MLP neurons of a small language model. Each row is named by its layer, matrix (gate and up: input weights) and neuron, and shows model dimensions 176-239. Each number is 128 + 24 x the weight over its row's rms, rounded and kept within 0 to 255. A neuron's up and down rows have the sign that makes its largest values positive.
A block is one neuron, or neurons of one layer that tend to fire together. After each block is what it responds to, as a language model described it from the Wikipedia text at the highest values.

L6.gate222 [173 117 149 117 106  81 131 140 108 164 123 135 138  79 120  74 156  84 123 149 110 143 132 119 151 112 123 139 128 117 122  83 111 149 116 141 132 163 124 115 120 123 104 139 175 115 104 135 175 157 147 157 143 127 132 118 114 132 144 144 147 129 141  88]
L6.up222 [165 131 127 120 158 100 149 118 139 144 132  92 153  92 129 103 140 150 135 133 167 148 136 133 128 148 149 139 115 148 138  96 130 120 177 133 144 194 132 106 135 144 165 137 162 111 148 137 159 145 149 165 113 138 145 162 120 168 131 102 123 118  98 135]
L6.gate271 [124 144 173 137 146 144  87 104 130 141  84  87 147  87 138 125 125  73 137 130 145 126 105 104 128 126 124 167 143 102 110 108 124 126 125 105 132 151 137 106 136 104  92 149 164 124 137 102 111 142 130 124 115 112  93 148 114 143 137 142 172 191 119 110]
L6.up271 [134 105 143 129 142  98 100 151  84 112 125 161 146 139 154 156 106 108 145 117 108 111 133 117 163 118 121 121  96 108 102 132 109 144 174 117 119 112 117 107 160 159 152 172 106 105 152 125 121  89 126 121 144 156  90 138 157 111  88 124 115 140 124 105]
Word-initial "en" prefix. The first piece of a word split into several tokens, mostly the prefix "en" as in enforcement, enemy, enlisted, plus und(isclosed) and ass(embled).

L4.gate216 [122 127 170 140 125 134 130 148  96 179 105 154 106 146 101 138 149 183 101 117 135 107 150 148 108  99 161 162 118 133 194  76 121 152 126 138 132 137 127 179  81 149 162 115 128 119 157 143 125 104 120 162 106 111 182 119 120 156 124 134 156 127 116 156]
L4.up216 [128 166 116 153 163  83 127 123 132 137 128 168 131 175  97  94 135 133 131 141 139 121 141 171 110 164 110 149 116 111 143 115 138 146 128 117  99  75 150 124 126 145  78  90 118 163 122  91 124  93 130 126  75 122 147 140 112 119 128 113 168 138 131 109]
L4.gate243 [125 132 113 146 164 108 117 146 128 128 170 151 120  87 153 152 144 152 140 155 143 136 121 116 141 100  65 117 101 123 157 165  93 127 119 113 142  94 111 156 129 129 111 123 142 121  96 110 106  81 105 134 139 133 120  82 111 113 140 111  88 140 135 141]
L4.up243 [134  78 123 128 150 106 124 123 128 145 131 108 157 127 144 180 123 138 127 136 147 118  91 136 140  82 126 111 104  94 152 123  78 137 125 119 113 120 149 131 149 113 136 119 136 136 150 142 128 118 102 131 134  95 119 126 138 154 130 154 115 144 131 104]
L4.gate256 [150 131 140 135 116  96 181 123 132 124 131 115 129 163 134 106  89 123 113 130 179 118 135 147 168  85 125  90  76 124 131 139 146 181 160 153 132 140 123 102 118 103 120  95 156 131  64 137 176 154 117 105 129  79 134 132 132 117 110 119 158 176 107 164]
L4.up256 [147 106 161 157 152 117 148 124 121 104 126 162  92 129 112 148 135 162 167 110 154 136 134 182 102 120 137 117  93  84 111  97 144 160 130 122 137 130 123 134 123 139 137 140 127 137 105 145 126  87  98  86 130 138 123 118 173  92 107  99 101 136 152 173]
L4.gate354 [126 120 111 119 100 144 209 142  84 123 153 153  97  80 108 171 113  90 115 107 112 144 104  91 125 146 104 144  92 142 123 102 133 135 151 115 153  71 122 118 111 128  83 115 118 137 120 145 107 122 141 137  99 120 140 124  95 132 109 143 152 113 114 131]
L4.up354 [104 125  96 135 134 139 110 128 163  95 149 163 139  93  84 121 150 153 133 150 149 134 109 150 121 136 124 130 157 117 141 140 127 149 130 109 123 138 155 158 165 140 154 146 115 119 141 107 144 138 114 101 119  57 112  84 109 132 137 122 141 119 116 132]
L4.gate366 [134 131 134  97 142 136 113 125 184 113 130 138 106 134  82 103 124 122 122 134 167 122 142 150 138 120 133 154 111 142 152 156  57 136 142 136 100 101  73 120  94 161 125 108  99 154  88  94 150  94 114 115  93  87 115 115 160 133 111 117 136  95 165 185]
L4.up366 [152 107 106 125 151 127  91 126 151 132 155 129 123 155 102  95 118 127  63 170 135 129 110 133 134 150 131 140  99 158 140 119  90 118 132 138 144  65 146 116 112 117 144 144  96 118 103  98 161  88  85 168 149 124  86 160 106 111  41 149 149 121  98 182]
L4.gate371 [145  80 161 113 128 131 104 105  62 142 143  75 139 123 140 174 142  88 155 149 113 103 129 107 111 116 167 129  99 136 145 114 128 135 158 144 151 100 128 114  87 133 164 134 139 117 125 104 124 100 123 136  86 161  83 113 115  83  85 159 129  84 105 122]
L4.up371 [116 102  95 135 145  95 139 118 123 143 163 128 120 156 147 108 120  98 108 129 129 178 123 120 109 135 155 139 124 109 114 138 121 143 150 145 152 117 120 139 114  99 115 135 170 139  82 104 130  98 119 148 108 131 129 121 158 115 150 103 144 136 127 135]
L4.gate394 [159 131 125 155 132 131 115 160 112 135 139 149 119 139 137 154 151 157 175 144 124  92 114 156 135 117 158 119 112 111 105 156 153 153  99 134  67 100 139 136 106 122 166 156 158 113 106 138 115 136 119 126 141 146 129 147 124  89 125  99  95 111 161 129]
L4.up394 [123 135 135 146 147 103 137 105 140 121  84 139 121 108 133 120 112 131 125 149 140 107 142 137 156 146 184 141 166  60 141 152 148 168  92 153 180 110 145 153 141 153  60 144 139 139  96  95 146 133 119  94 115  85 144 129 150 129 139 111 106 121 124 134]
L4.gate399 [128 134  89 139 203 134 121  35 146 160 144 103 143 113 137 116 142 142 137 115 147 121 176 138 131  97 136 165 140 158 143 105 207 121 115 106 104  73 161 114  91 163 163  97 135 137 140 131 152 120 152 129 106  95 151 122  99 104 112 123 110 122 152 164]
L4.up399 [162 111 108 141 118 144 103 102 158  90 162 101 149 158 140 166 108 154 154 113 194 115 155 144 102 116 158 132 100 178 129 108 122 135 121 108 144  86 157 104 124 123 146 138 146 157 156 114 146  97 138 114  95  95 140 118 130 120  85 100 106 140 139 160]
Possessive apostrophe. Apostrophes right after a name or noun, mostly the possessive 's (Hospital's, Sauron's, Rhode Island's), sometimes contractions (can't) or closing quotes.

L4.gate71 [125 172  96 165 159 135 130 132 112 110 135 116 170 113 113 153 190 117 139 108 168 130 152 171 112  71 133 132 108 115 157 128 128 125 128 112 152  85 114  98 138 131 113 126 120 123 155 142 159 125 159 123 150 124 190 132 130 113 163 108 152 110 140 161]
L4.up71 [120 129  94 140 157 120  87 184 151 132 128  75 176 100 110 116 144 115 134 151 127 113 125 115  96 134 105 176 102 113 157 181 108 114 156 157 120 149 174 131 140 115 144 104  99 125 140 127 165 164  97 158 124  87 139 126 125  84 129 129 113 168 120 140]
L4.gate89 [ 79 133 110 123 145 133 157 176 136 103  82 121 168 113 102 117 124 113 166 122 159 157 134 159 107 143 129 136 155 155 146 152 106 177 103 146 138  90 121 113  94 141 107 141 121 115 118 105 119 131 146 113 145 120 123  97 175 143 142 176 171 117 141 131]
L4.up89 [129 163  86 128 128 128 119 121 136 111 174  73 115 102  93 130 131 128 154 126 140  90 105 148 115 160 148 137 123 104 104 121 142 149 126  85  89 140 108 139 102 103 117 121 138 125 142 158 138 200 203 122 153 172 120  93 160 116 128 149 169 100 130 140]
L4.gate248 [155  99 132 148 154 115 127 122 150 171 123 129 143 128  98 136  98 122 135 115 161 174 153 104 131 185 142 127 116 131 103 149 140 130 149 170 121 155 150 105 144 109 185 124 126  96 131  99 137 137 155 123 119 131 113 143 115  82 111 167 157 113 126  89]
L4.up248 [141 149 151 129 132 172 137 138 113 122 147  95 116 100 124 152 139 150 153 116 116 138 142 121  99 125 113 101  94 109 124 120  74 116 107 137 122 171 104 133 113 157 152 136 149 113 194 145 141 129 123 125 149 142 104 126 138 112 115 136 140 114 115 117]
L4.gate303 [127 146 117 160  98 138 139 122 166  66  88 133 135 104 108  67 157 151 100 139 114  90 138 147 112 147 104 144 169 133 133  99 126 135  97 109 123 154 128 145 140 102 163 104 144 124 152 121  93 127 114 154 110 140 119 146 100  97  91 114 118 148 118  85]
L4.up303 [120 121 117 146 121 151 170 159 108 115 136 131 111  82 159 102  77 114 116 143 140 127 134 145 150 158 130 133 107 107 150 154 166 182 120 141 104 125 161 140 129 146 162 142 140 145  94 136 115  98 126 161 119 128 123 110  76 134 102  82 101 151 147 118]
L4.gate307 [119 130 144 117 163 137 125 130  94 158 139 115 101 132 138 126 125 120 119 147 116  91  66 156 182 117 122 143 108 171 119 145 123 126 123 126 160 115 104 122 144 104  78 129  89 194 116 156 171 132  96 140 153 174 121 128 120 134 112 104 105 130  95 101]
L4.up307 [136  97 156 143 118 133 124 134 128  97 156 122 169 163 143 163 163 129  81 145 133  70 117 146 135 124 102 145 103 123  88 126  86 169 128 106 145 132 125 115 140 141 109  73 148 137 131  97 143 115 144 144 123 160 166 135  86 122 154 101 127 167 107 118]
L4.gate339 [148 149  94  98 160 132 120 127 143 125 164 127 176 125 100 103 107 122 128 120 154 141 116  80 170 118 143 122 161  98 142 118  98  99 130  92 131 105 152 161 125 104 185  94 161 130 137 146 149 147 115 126 151 120 107 176 118 159 105 123 140 101 110  75]
L4.up339 [125 138  86  93 136 168 127 144 159 116 129 125 109 155 119 102 117 132 101 112 186 112  90 135 100 158 103 147 170 118 160 118  77 124 143 152  77 121 137 147 142 130 130 137 124 160  90 158 123 147  94 178 151  91 131 145 121 134 128 129 142 114 134  85]
L4.gate398 [117 119 110 118 130 120 160 146 128 145 136 153 130 111 101 120 138 168 117 140 123 120 139  97  83 156 111 132 177 128 110 127  89 123 132 151 103 116 150 128 126 133 115  82 120 150 146 115 125 123 146 149 125  59 153 139  49 130 108  83 158 160 114 106]
L4.up398 [154 133 111 171  90 120 152 133 122 156 153 130 159  85  82 124 122 140 154 142 151 129 130 122 131 123 150 149 158  96 105 167 144 127 114  99 176 139 116 182 137 130 130 114 149  98 103 137 134 129 135 136 120 130 150 188  37  95 152 128 165 148 103 113]
L4.gate413 [151 110 124 127 134 122  83 130 153 116 133 129 105 127 130 104 133 179 184 105 103 153 130 152 104 131 116 162 104 170 158 168 153 133 137 133 108 147 115 162 151 115 135 144 144 126 156 172 124 160 135 102  88  95 118  82 156 112 103 135  89 108 149 121]
L4.up413 [121  91 163 138 143 113 124 100 120 120 109 118 133 121 146 105 124 130 140 107 117 103 124 148 136 104 135 118 124 153 159 154 126 181 158  95 123 130 135 146 133 128 133 103  78 118 109 160 136 132 141 118  94 131 141 112  93 109 114  75 153 100 140  98]
Word-start prefix "inter". The fragment "inter"/"Inter" opening a longer word split into pieces, such as interrupted, interest, interface; weaker on other partial-word fragments like Cong(ress), th-ir-d.

L7.gate175 [ 96 123 146 126 106 121 117  85 143 144 166  63 130  89 108 102 124 136 101 136  95 147 126 106 106 136 134 139 170 114 127 158 158 134  84 179 154 146 123 102 141 171  86 109 129 182 147 148 113 147 152 112 166  91 119 148 106 150 106 105 129 121 104 104]
L7.up175 [119 180 132 133 163 157 141 131 151 138 114 125 128 149 129  91 165 119 174 121 152 137 141 101  93 139 151 134 172  84 142 120  93 152 139 135 164 148 167 119 102 169 103 138 141 161 117  99 142 126 138 106 104 124 152 138 145 155 106 105 164 151 112  79]
L7.gate291 [117 138 151 143  90  93 151 157 148 131 109  91 116 116 109 150 130 126 134 153 116 127 146 129  87 118 160 164 170 127 114 135 122 110 113 108 149 144 118 119 122  82 101  92 112 158 178 143 147 121 113 100 132 130 102  90 135 110 143 120 154 197 149 132]
L7.up291 [141  96 164 105 126 121 124 118 127 132 158 117 115 122 117 138 115 126 102 127  66 120 138  94  99 118 118 100 136 169 132  89 148 122 122  86 174 147 146 120 112 135 134 142 137 106 169 108  81 123 124 103 162 131 140 141 105  95 127 128 122 153 103 133]
L7.gate364 [116  99 153 133 118 135 103 109 100 181 125 142  84 116 108 114 171 153 135 171 138 127 155 120 125 129 110 129 118 135 145 147 143 110 137  92  94 139  85 141 104 128 143  81 125 103 106 144 107  81 142 125  99 125 139 137  91 124 120 154 127 125 171 162]
L7.up364 [141 137 131 185 163 185 105 120  82 157 136 147 114 140 105 114 121 165 151  91 153 124 135  96  84 148 112  95 143 109 105 143 158 134 117 150 149 105  78 144 130 121  97 112 140 112  90 132 106 114  98 128 143 116 156 126 110  91 100 125 120 118 170 165]
L7.gate413 [113 130 109 122 143 123  87 111  81 146 129 126 129  79 141 110 133 110 134 150 125 146 135 112 131 123 152 166 127  87  97 118 120 115 132 100 136 132 107 136 122 141 137 126 156 172  89 119 116 119 131  92 135 103 184 105 149 168 104 195 139 161 170 120]
L7.up413 [133  92 119 174 136 134 117 128 133 118 126 109 150 135 115  72 163  92 162 144 129 137 120 118 130  92 167 176 133 135 135 165 135 112 137 111 131 137 118 134 130 130  95 106 109 119 143  90 124 114 130 138  92 101 113  95 114 135 154 130 165 145 142 124]
Apostrophes and "St." periods. Apostrophes in possessives and contractions, mostly before s or m (he's, Mansi's, I'm), plus the period in the abbreviation St. (St. Louis).

L6.gate206 [134 114 128 118 114 121 138 149 151 135 126 146 150 133 115 155 131 113 143 122 184  81 138 151 109 120 133  57 141 136 103 130 113 166 134  94  88 121 103 141 109 120 113 171  98  91  94 141 140 163 159 145 119 125  71 135 146 159 133 183 125 108 102 146]
L6.up206 [125 162 105 133 183 106 119 109 131 168 147 138  78 126 156 117 152 117  77 148 138 151 116 120 146 115 161 149  78 125 149  74 116 106 116 113 113 145 146 147 154 154 116 107 112 141  90 122 130 147 123 127 132 153 134 139 128 114 156 120 169  98 145 140]
L6.gate291 [125 125 125 142 139 131 130 126 124 131 126 108 125 141 165 114 180 134 169 125 155 132 165 122  97 122 119 121 134  75 136 135 115 143 157 168 115 129 149 141 164 148 111 120 122 120 120 158 128  85 126  92  98 112 152 124 146 123  96 141 109 124 101  88]
L6.up291 [111 105 132 155 131 135 135 100 176 112 153 112 106 136 160 116 158 122 128 135  92 145 129 152 123 125 114 114 158 116 114 162 136 168 103 132 131 102 132 168 121 117  77 106 114  97 101  74 134 128 132 132 136 164 134 106 136 149 150 102 153 150 108 116]
Possessive after proper names. Possessive apostrophe or its following s right after a name (Raphael's, McElroy's, Army's), plus final pieces or hyphens of names (Krzyst-of, Kanem-Bornu).

L4.gate137 [140  93 137 113  74 106 127 139 134 116 126 132 155  89  78  91 162 127 154 144 154 150 106 185 125 149 170 129 139 184 127  89  94 133 149 134 139 103 140 148 160 121 127 148 114 160 146 122 163 120 118 126 122 127  93 135 135 150 109 118  94 140 143 162]
L4.up137 [123 112 124  77  98 145 149 121 166 107 142 152 144 110 147 144 115 127 112 189 128 144 126 110 129 124 119 147 152 128 163 140 114 114 154 164 138 112 104 155 135 146 143 117 125 122 145  62 125 179 163 152 133 103 132 129 130 162  86 141 149 111 113 151]
L4.gate146 [147 106 160  85 113 116 150 147 155  89 165 153 133 122 123 163 164  93  83 110 133 125 109 119  85 127 105 108 145  97  87 103 117 121 113 141  73 163 111 141 122 147 150 106 118 144  97 107 114 163 166  97 136 122 133  91  79 147 128 144 179 125 139 124]
L4.up146 [157 172 155 124 104 100 151 153  88 120 137 207 136 124 182 109 120 133 115 147 105  92 137 159 106 161  97 124 114 129 130 120 134 121 121 135 120 131  87 145 124 125 130 114 132 162  94 141 124 146 163 140 142 136 145 159 128 130 127 136 163  88 154 107]
L4.gate179 [118 135 119 149 181 122 126 142 158 117 157 121 113 191 122 142 125 155 157 156  88 123  66 164 119 125 110 155 133 113 124 131 123 118 129 156 134 108  95 156 111 149 142 122 131 127  90  41 129 119 169 165 131 116 108 130 121 148  98 133 106 133 115 122]
L4.up179 [120 140 128 149 207 116 114 128 167 115 162 100  87 123 120 137 138 134 139  93 104 120 116 161 121 132 149 163  76 117 154 143 113 112 121 145 115 132 141 129 116 143 154 118 158  65  88  91 111 135 165 105 130 115 109 121 107  99 149 113 138 128 148 145]
L4.gate215 [144 160  68 134 131 127 118  99 129 111 171 154  92 133 102 111 140  98 104 131 102 119 123 112 170  96 120 152 133  96 151 120 157 124 140 128 106 133 135 127  83 116 111 107 105 107 142 106 176 138 157 147 119 120 144 126  91 122 112 142 161 156 120 127]
L4.up215 [162 125 126 112 131 139 130  64 136 145 149 119 127 110 127 132 104 139 157 117 136  80 172 126 108 114 102 114 101 155 120 118 151 141 145 158 167 145 125 120 116 166 116 140 103 127  94  97 151 144 160 139  93 161 141 135  97 144 158 132 117 142 110  77]
L4.gate229 [114 150 112 178 145 161 120  85 132  89 124 136 114 154 106 155 103 146 150 138 128 109 112 150 122 126 147 144 120 132 119 102 115 158 115 177 146 114 135 104  88 132 163 102 188 179  77 132 134 102 162 125 133  91 129  77 133 120 169 164 163 123 139 109]
L4.up229 [121 150  75 113 155 112 125 126 143 157 174 141 115 175 118 127 150 110 109 141 138 133 122 128 115 139  97 138  84 158 132 105 122 156 145  95 108 100 136  74 103 121 111 147 116 141 135  88 139 170  99 165 151 103 144 161 111 109 127 130 138 123  94 147]
L4.gate231 [129 124 123 163  87 143 139 124  69 146 107 160 137 147 140 127 132 129 131 123  91 126 116 153 121  97 126 167 169  98 100  94 141 141 104 138 133 132 123 148 137 120 121 142 152 134 125 159 113 118 159  98 121 130 147  81 100 143 133 126 143 110 137 114]
L4.up231 [138 133 110 139 118 139 159 134 111 130 126 137 102 104 127 147 119 127 149 111 131  89 115 158 125 185  86 135 119 129 130 117 160 142 112 113 136 124 131 148 100 122 146 133 153 127 147 111 102 134 126 137 109 155 131  91 184 104 111 126 172  67 159 112]
L4.gate237 [117 139 150 127 174 127 148 121 111 126 177 172 134 124 135  75  93  99 147 110 153 140 105  98 118  64 131 144 136 116 155 109 153 121 126 127 109 119  98 153 132 110 142 135 156 122 143 138 127 120 115 122 110 148 122 159 121 165 144 119  63 144 150 117]
L4.up237 [183  98 121 120 103 127 116 138 118 104 119 142 101 118 109 117 106 119 103 110 168  81 137 140  79 171 155 121 138 130 127 101 143  93 163 156 103 122 116 134 116 145 135 136 138 115 107  90 108 139 187  94 107 145 101 130  88  87 141 131 151 116 102 125]
L4.gate239 [122 133 122 111 125 131  98 129 139  83 136 112 137 153 205 105 147 144 127 141 133 133 179 112 113 154 159 170 157 130 131 167 125 109 115 132 124 114  89 153 191 112 104 140 117 153 129 139 116 101 177 114 102 105 159  94 131 121 100 121 164 146 132 142]
L4.up239 [108 131 164 128 126 149 145 112 138 139 135 110 121 162 174 134 134  79 142 129 165 152 108 103 133 109 157 104 141 131  80 142  87 110 136 104 114 148 101 132 151  92 113 145 111 162 112 152 103 157 111  97 123 122 140 194  87 101 115 152 131 162 163  90]
Biography lead parentheses. Opening parenthesis right after a name or short descriptor at an article's start, introducing dates, pronunciation, or native script (American historian (1924–2001)); weaker on scattered mid-word pieces like z, ist, son.

L7.gate106 [112 119 104  82 146 139 146 130 101 139 122 130 125 125 139 171 162 141  99  70 122 145 122 113 181  95 125 159 124 169 121 104 127 157  78 107 126 132 129  88 120 120 116 126 149 131 148 148 100 137 127 124 127 129 126 171 128  90 133 143 132  84 124 140]
L7.up106 [121 145  82 135 163  95  94 118 102 154 106 110 135 115 145 124 119 139 108 125 166 101 144 137 128 146 169 137 154 130 156 105 124 137  91 130  81 107 153 134 118 175 172 119 136 128 123 143 117 129 118  87 118 141 120 162 117 115 114 150  91 106  97 154]
L7.gate235 [123 101 123 162 120 123 141 108 128 169 117 139 166 143 125  95 138 130 165 126 130 118 166 123 151 105  88 150 146 163 155 105  89  86  74 139  89 126 144 123 147 134 169 173  89 108 137 100 147 106 143 112 100 122 154 134 121 126 147 139 152  81 106 154]
L7.up235 [136 139  99 133 162  96 108 108 159 127 118 109 150 138 113  90 165 148 137 122 121 141 105 138 141 139 114 118 134 117 140 140 130 141 145 119 109 138 122 109 143 148 142 132 118 100 114 164 129  50 100  87 149 158 148 176 148 102 103 173 144 172 156 131]
L7.gate283 [144 140 181 165 140 118 102 112 100 129  95 132 141 177 105 148 141 141 113 141 116 108 122 146 130 150 152 118 126 129 144 104  98 120 140 132  95 163 157 173 129  99 135 161 133 117 146 126 111 133 136 133  83 124 108  87  98 172 112 146 158 173 125 124]
L7.up283 [125 132 163 117 144 126 141 140 120 126 146 168 169 149 104 132 130  79 114 157  87 147 155 130 103 164  98 100 124 135 127 130 107 169 151 166 153 145 180 149 155  92 157 140 150 102 143 119 130 108 159 106 149 108 133 187 140 123 140 100 166 132 131 114]
L7.gate317 [120 129 102 141 119  89 142 116 161  90 159 121 103 138 129  90 114  99 132  98 139 150 120 120 152 144 151 108 148  94 122 195 147 104 138 125 133 145 121 120 163 140  84 165 149 119  89 159 100 127 115 107 100 129 103 141 126  89 113  86 133 118 129 135]
L7.up317 [107  93 160 123 114 136 160 114 149 142 127 132 118 134 137 131 119 117 163 138 118 138  82  89 148 134 122 139 116 136  76 140 102 149 118 179 134 174 132 146 150 110 137 153 142 138 139 134 111 113 118 141 103 182  97 105 160 121  64 153 124  91 124  85]
Pre-head modifier endings. Endings of words that modify a following adjective or verb, mostly -ly adverb suffixes (environmentally, relatively, fairly), plus joiners like hyphens, "and", "un".